{"n_layer": 16, "d_model": 384, "n_head": 3, "n_kv_head": 3, "head_dim": 128, "d_mlp": 768, "vocab_size": 8192, "activation": "gelu", "norm": "layernorm", "norm_place": "pre", "norm_eps": 1e-06, "positions": "rope", "rope_base": 1640.0, "rope_fraction": 0.25, "qk_norm": false, "attn_scale": 0.0884, "bias": "all", "tie_embeddings": false, "parallel_block": true, "init": "normal", "init_std_qkv": 0.0196, "init_std_o": 0.0, "init_std_up": 0.0196, "init_std_down": 0.0, "optimizer": "adamw", "lr": 0.00107, "lr_mult_o": 1.44, "beta1": 0.95, "beta2": 0.98, "lr_head": 0.00377, "grad_clip": 1.0, "warmup_steps": 581, "schedule": "wsd", "decay_fraction": 0.343, "decay_shape": "pow", "final_lr_fraction": 0.02, "batch_tokens": 65536, "seq_len": 1024, "doc_mask": true, "train_tokens": 601900000, "steps": 9185, "dataset": "wikipedia_en"}
MLP neurons of a small language model. Each row is named by its layer, matrix (down: output weights) and neuron, and shows model dimensions 128-255. Each number is 128 + 24 x the weight over its row's rms, rounded and kept within 0 to 255. Numbers have three digits each.
After each neuron's rows, "raises" lists the tokens whose logits its output raises most directly, leaving later layers aside.

L13.down91:151075152141146111146167114122147105105120172149121155126152097095104178158081120152152061149142129070144111118129122118090138161108149147138106169153149115128099113120185111142120108135094141146145155080129128127111117126171093151136111128109127133148078150175102119155125157163154147154130138141103102142161136093088148131124120112084106124169118133058127115149125138118130108097161
raises: "s", "se", " Austrian", "sel", "pe"

L7.down655:133155120134116142134128084150135130118131117103115144144122136109113139167129133106135161096103100109111143136132140125140133181141140121106147132069099158110123150076106139153116106137121154135107155137129103102144092117109106106143073133175138158148128122123113088173132119092133151133117107151152150126090110156098060118098143136156156167141161135188123110085114175128144135132121
raises: "ary", "us", "ions", "tar", "ura"

L8.down470:135135143151157106114133086124128132121065156136157126146070160117094124150111108138115126118092168117099127139146102126143167120159119105110121207107114103137130121136145198115127106106109074133152162152108118100135091127119082126122082153126121145095097143162138118121118126142146135122124137145116169095134140119146150128138104150102134147161116111142124110081119131130105127168150
raises: " of", "worth", "so", "go", "ten"

L10.down350:103095090084114108123118133110168136132127155134150162180101136129166102121171122141177116093088151099133119152110152116129087074142129109119118173140108136125134114104137117125120134146133130152102114139096166137139113149105136110130101117151127131126127116122128125138153156114122119161071116116111165193116144094166112141136121172114121134107106135071116137122136104093173158134141
raises: "e", "0", "1", "5", "2"

L12.down577:163157132103133128087147140147125123086150136108147126139102117127119161065135142097138121155099138087087089148110126097123151089161122106156167136119132099133117134110116138163084131131127143159129127144157125090160117167132128125180110169139109103101184134075079165136121163131107090145144101117122114103126078121148113117146145141126110146137124090115130100124121138129106116130168
raises: " saying", " calling", " being", " giving", " taking"

L12.down437:156109167147158144118155135183058156120120078113120094090137136085108110117125109142103132149130140139120160115101104129121123170141123127168184139151143123116111157162153146097104177123146146121163146097129152145147127123144147130109130128165132117103082136112151136152126114121138159145104169146091112133182183075147119126157122090127081128081125115092094118127159156162174185133102
raises: "kn", "li", "lit", "ly", "l"

L8.down570:170147175089098098122093105125131088128168111114136151112134155131143096128131127155107110094145127149175071134083123142139129158136108102178107090166136184099130100094116130085101143100083139108106088149116147165134130104104158119120120147138186133150125097116127117154134153130145107166148142185125127122099150149115150119097135130157101110110122141123081130133146112118126091147129
raises: "ed", "de", "di", "din", "ision"

L4.down672:136138132140152126143122126101166110118113136123115128142134157103127116134090154126109108085118130145160142135157115163145133146143138131153095126139120159132107136124096136104155124134114140128120088131145099129088133122100134146140112098099112113131132149116128119139120132128126126145151103145159115126132104114108133116090125130171126145165100166190125149125144106155148106105136
raises: " |", ".", " 2023", " *", " 2025"

L13.down475:153126169143137143125136096122150128115091109158112116139138095151167163161133094152100132104148121131180158147158118104094141101100129165080159127119168164099116126141116144095090109136085137093114140133107135097149115152123149100176081170103126108175111114130118124034141154103118129169122134135159102108150126080106136133107104086134133132104116194095137093130121122120108098140118
raises: " number", " top", " Billboard", " Hot", " Album"

L13.down352:182092157137181150132148126138178109144138162094118128140106157145089108063128110141142147119153110117117120115083136155099156140165109131138126158179135153131098160144110106139124149083113085104172125092115119162123114118162098163117111135100088136099167138097110138133106092121120182158073132119145123112133118129092143103116117174142164145094136093080105108131102117115114115098145
raises: "ly", "le", "len", "-", "li"

L11.down166:167087143144113118105134134129115131124116131077119130135146105125099131162133165150148139132094104049116149137114138170122116082131128122135142143203141117084107157118128209122098135121136116156114133123120133107125156108153100128120121130158166146141098166126153112146141156135111118108106118100173129120124122118156145166139097120127136138082088102068100127137157154116129117150118
raises: "ng", "ns", "n", "gar", "bil"

L13.down722:138127143126122120113162075136120084121145181098156147124142153112111151104158136128061142122128121127136138058115128107115136097144099115121121142134084137121082119100120140101147140131132139174109123129142118133143134130138136122116105108122116134134154108134083094132110110141129126178180118143086121122094105154164138082141124126137101166109106185155139127146110146105187121122121
raises: " as", " from", " on", " in", " into"

L10.down752:159077087116106122152110117141197131109151136117153148144112128100077179161122152135125157108151136128153142147127116114155152134189144113116168117137103160101124152119083123128152130149106156140137111132114152103103110127157169118131126123128139154113100165162110156154114159106143110141136146127144123149121128122117180091137119115089095132140128173107127055152127125113140140148159
raises: "ken", "rd", "ke", "ker", "kes"

L4.down726:175119135084103093153174156119143108149084108136129131117136125117110131162151118096103141110133109147097138121137097147085117132172155123148156130132140149120102116121103136118129112129138117104150082139113123103079116139146149119139090142125181134142154098123121168136117128161096112120127142116147097122136131132148125099077102124102118118141110114137148120109107089145144118103154
raises: "od", "aine", "ost", "ents", "ux"

L11.down109:186112145105145082153110120118110136144138126106131124125163114156129147121132051125119108162124112077171109085136112096098091121132161141132108136147104111149159168123170131121128133133164152161180105159146103131100149133118141137134138171126113128132105126134127130162147127113171122129132102101123145126107109213145134137138118142135114130090144107115098122137091102147192124135144
raises: "us", "ater", "ator", "ter", "tor"

L8.down366:101116158161155145137158151124144089117107160165096134129133085138111159178120119119151124140144114146102126128091099158137114133099124098132131097141124158135145126065139165141107117136121089137134103158123148118138145107150161115136146127096163152101099141141116130150092133105134105072127142126090125120130121132150165107066115127161136141135113143103120153096110138133158121140149
raises: "ns", "ld", "ls", "ng", "ning"

L11.down759:130153129089076120179139104115153105138130134107138145092129126117105142156117132160130110152140074143165119134130125119120116111103146135113124122144079121118100121091137121120162087164173111158099136128133134139096143136151144108132143112077145142158124129128158103112167149153127125162146120188125080171109116123085132103116155104172149091136111155112162104116131146176139116085095
raises: " for", " in", " at", " on", " from"

L6.down519:077134144144135149130089149133140166151113102118130181132104161139145134130120141133143166114138112130139118154148142140089146085112158149144120135120102153118134135181141133124122174137108145112122112139160140109168121100111118168112154133116132155103116115137126120122180166129087174123156122129087123125086122150110107093102099094115127173117095152131109135143149111125155121122118
raises: "arn", "cell", "aves", " see", "aco"

L13.down71:130138150119095127087183181130126106121149141102132149144131137122114151124096126162171116091082157101129153124154107150156149164126136104126143131112133130160100130141100143121118139124110131130182061080141130130112136135118128069133139096134099123115117132115126154125146115132133169108146146162151137122180122141088125129133107133112071122116117108107083100144082109098104103117130
raises: "s", "arian", "Note", "ves", " players"

L11.down402:146166154107148105133134127117049147146093152090131151105117123097137157185133138100086100216113108139108172145130152149112084109137121130104100129144132108121148144165133147138122109140129128123087122152157133092123149117115129126125121122149118158098122068120119101133150202112153170141121111138129127141105167113130135102144192112117178175108121122138138159144126130078163121115111
raises: "lon", "ler", "led", "le", "les"

L7.down529:109101161119128121086141115117145102111129150135126112119125087136124097128140159150091184096134109116110126102135155136128146114142151148120143092123137150154139134086111149118110126137128167101128142152138156114150133152161146072093120150112120099120078146153143111102139197109146123156055093141113140133092114106111114105138104104126138137122114058105090157102133101092138138134141
raises: "ed", "ete", "z", "x", "eno"

L12.down673:109130150152125106139140120124104115137119106066132095108121099063122116129138138135053136148136088128151106155166106125148179159147077108149119106120138123120112117121143132115121141158139137132171107115147104129152158143097118156140076111095092102118134099175097113124093173167130148134163140163138125126139156112137123089120137143104142146138143123112136143119157123197122109126163
raises: "la", " of", "li", "s", "l"

L12.down248:098142133129130134132137127137081090115122108134137132165112106118130147099129147076060165133137078126110144105114162074104155117158103131129114124144152141101135121081158156135077129138125143128139119093130121126130116113129145115098121148101123120160144154114157141148125156127160154075122138116147102098143146164113151145134133150137133152111099137169101100143123164100104146153098
raises: " me", " You", " Me", " us", " It"

L12.down102:099148116146094140159117099146124163159100110142146084134133133107144121145156103150122111142108123104098142109167129123130157186136117098157119164128151106124112143091073154133165156103146154119151137132113143148195127111106114141108164160121134161127107111133094117117135106146134164127165107139120112123128115142134095145133163105139155102111128127153148198103110092113095152137138
raises: "ise", "is", "ist", "ate", "ize"

L12.down251:143149131089103098136121137142109125146133098185106144109097111183127125119110117144167120145091127173145121149118124139107138149139140145128148144135163168126123141135162140152123113122100151080103095134141138090148145157156147144139147108134177150072144122100145141113113156095134122155125132129139180133106134120131132160132114185112157141132139108108103157097114143095085163111118
raises: "'", "’", "s", "ity", "ues"

L13.down194:135104158151120134164115109148100140139072116146108125131153162138173163132142129108140147101113117180171147095140102140111176164150098117127095134145121120103153149136142143143104121148136148130081143122136135128137145133096133155154133117108146118147106137135103129131085145138110128102105105147119079115166094128150103121116127120147127107189150181137159117120148125133160131164165
raises: " issued", " selected", " accepted", " released", " appointed"

L8.down595:085124153132129126125090127135136107087135104162132133147104093133157176102107146116116154144119143106096167126147150108136155168125151116103118074148105144140147115102123145162107107160091132123077119128149116167089141170094149105145096112119157121087129169123096131150138115120094084108128124129081209130083138130111134137138152104137125156146105102065141160149168132126173146117167
raises: "ze", "k", "um", "bes", "fic"

L13.down717:166111114103159166143146128163078143117055121095182114119107108153146128135154124158098121141112166086158112149105120131120142125127095100109104111088106104160116112134110101151146121097070138103144089121140097056127178101120104156103153105143079108126151126130113115166119099176126113127129111160110141145128115134150132108157089119129137110128113115119123193127168094143142075126156
raises: "istic", "ist", "ists", "s", "iv"

L10.down97:084129097158144121134117085119165117123161126121127119142099109096135106128154131119100158100102106158112187127139107109087129111136173157120109146131142106092099138116121149111116154104136124137152139159104154156144112139100140135100101116100091093079146107151120129161107142065103170146175125138152124139149109140143128124143089173146135154133118118146097131102131145148127109122143
raises: " September", " 2022", " 2021", " April", " 2012"

L11.down671:092142132133146116088154070130123103159122162122103108151140116144108146123119127084093147191118140143146153122131115116140140143147128165113121145111170113140155098112128149157083148133092150153112075097125179093137197098102096090104109110157118126132147138113125141127126175081101124151132123134128137091105117098118124110104142114118096164151142186184117121108108140118099117124115
raises: " which", " whom", "ela", " its", " themselves"

L13.down232:133093144129104129089160118154123161113125118136140104119133129114113120090188112171125129096123119151133117139149111124086123126118140137177093157145144121148134109116097130138168167165175142136084135127076146145108183138129107135165108153102120097119093103082126095129166111148128159148131121109081168147105134146120135089136110140110167097091086095066137116133113104099135164131144
raises: "1", "8", "4", "9", "2"

L4.down357:161116086117103097129134076136108102090103131097111112175121101154143102131180140188108104158120095075167102117074140129117094100171120110146097133094090171095136130080110147120167132165113118103105176135131112095121110127105140144130118138160134121130148131106103125135125141129181168136148128193109150113101134115129080111119124134112124115167119125106119160176140153147111169115112
raises: "i", "o", "gg", "ath", "j"

L2.down198:146126139120149100106153139111171139096111123087109140154146114116111129130144130124105188127126131170066122098108104132080138129124144102166136125126176165126129129105120157144124163156094121141105137097104114142144140093150162159093155119120134128114127130137157120122192157105118089102140126131130104141088126047123170110058102120120182109100120112121106083094130145136087136125101
raises: "mar", "ache", "wide", "nu", "con"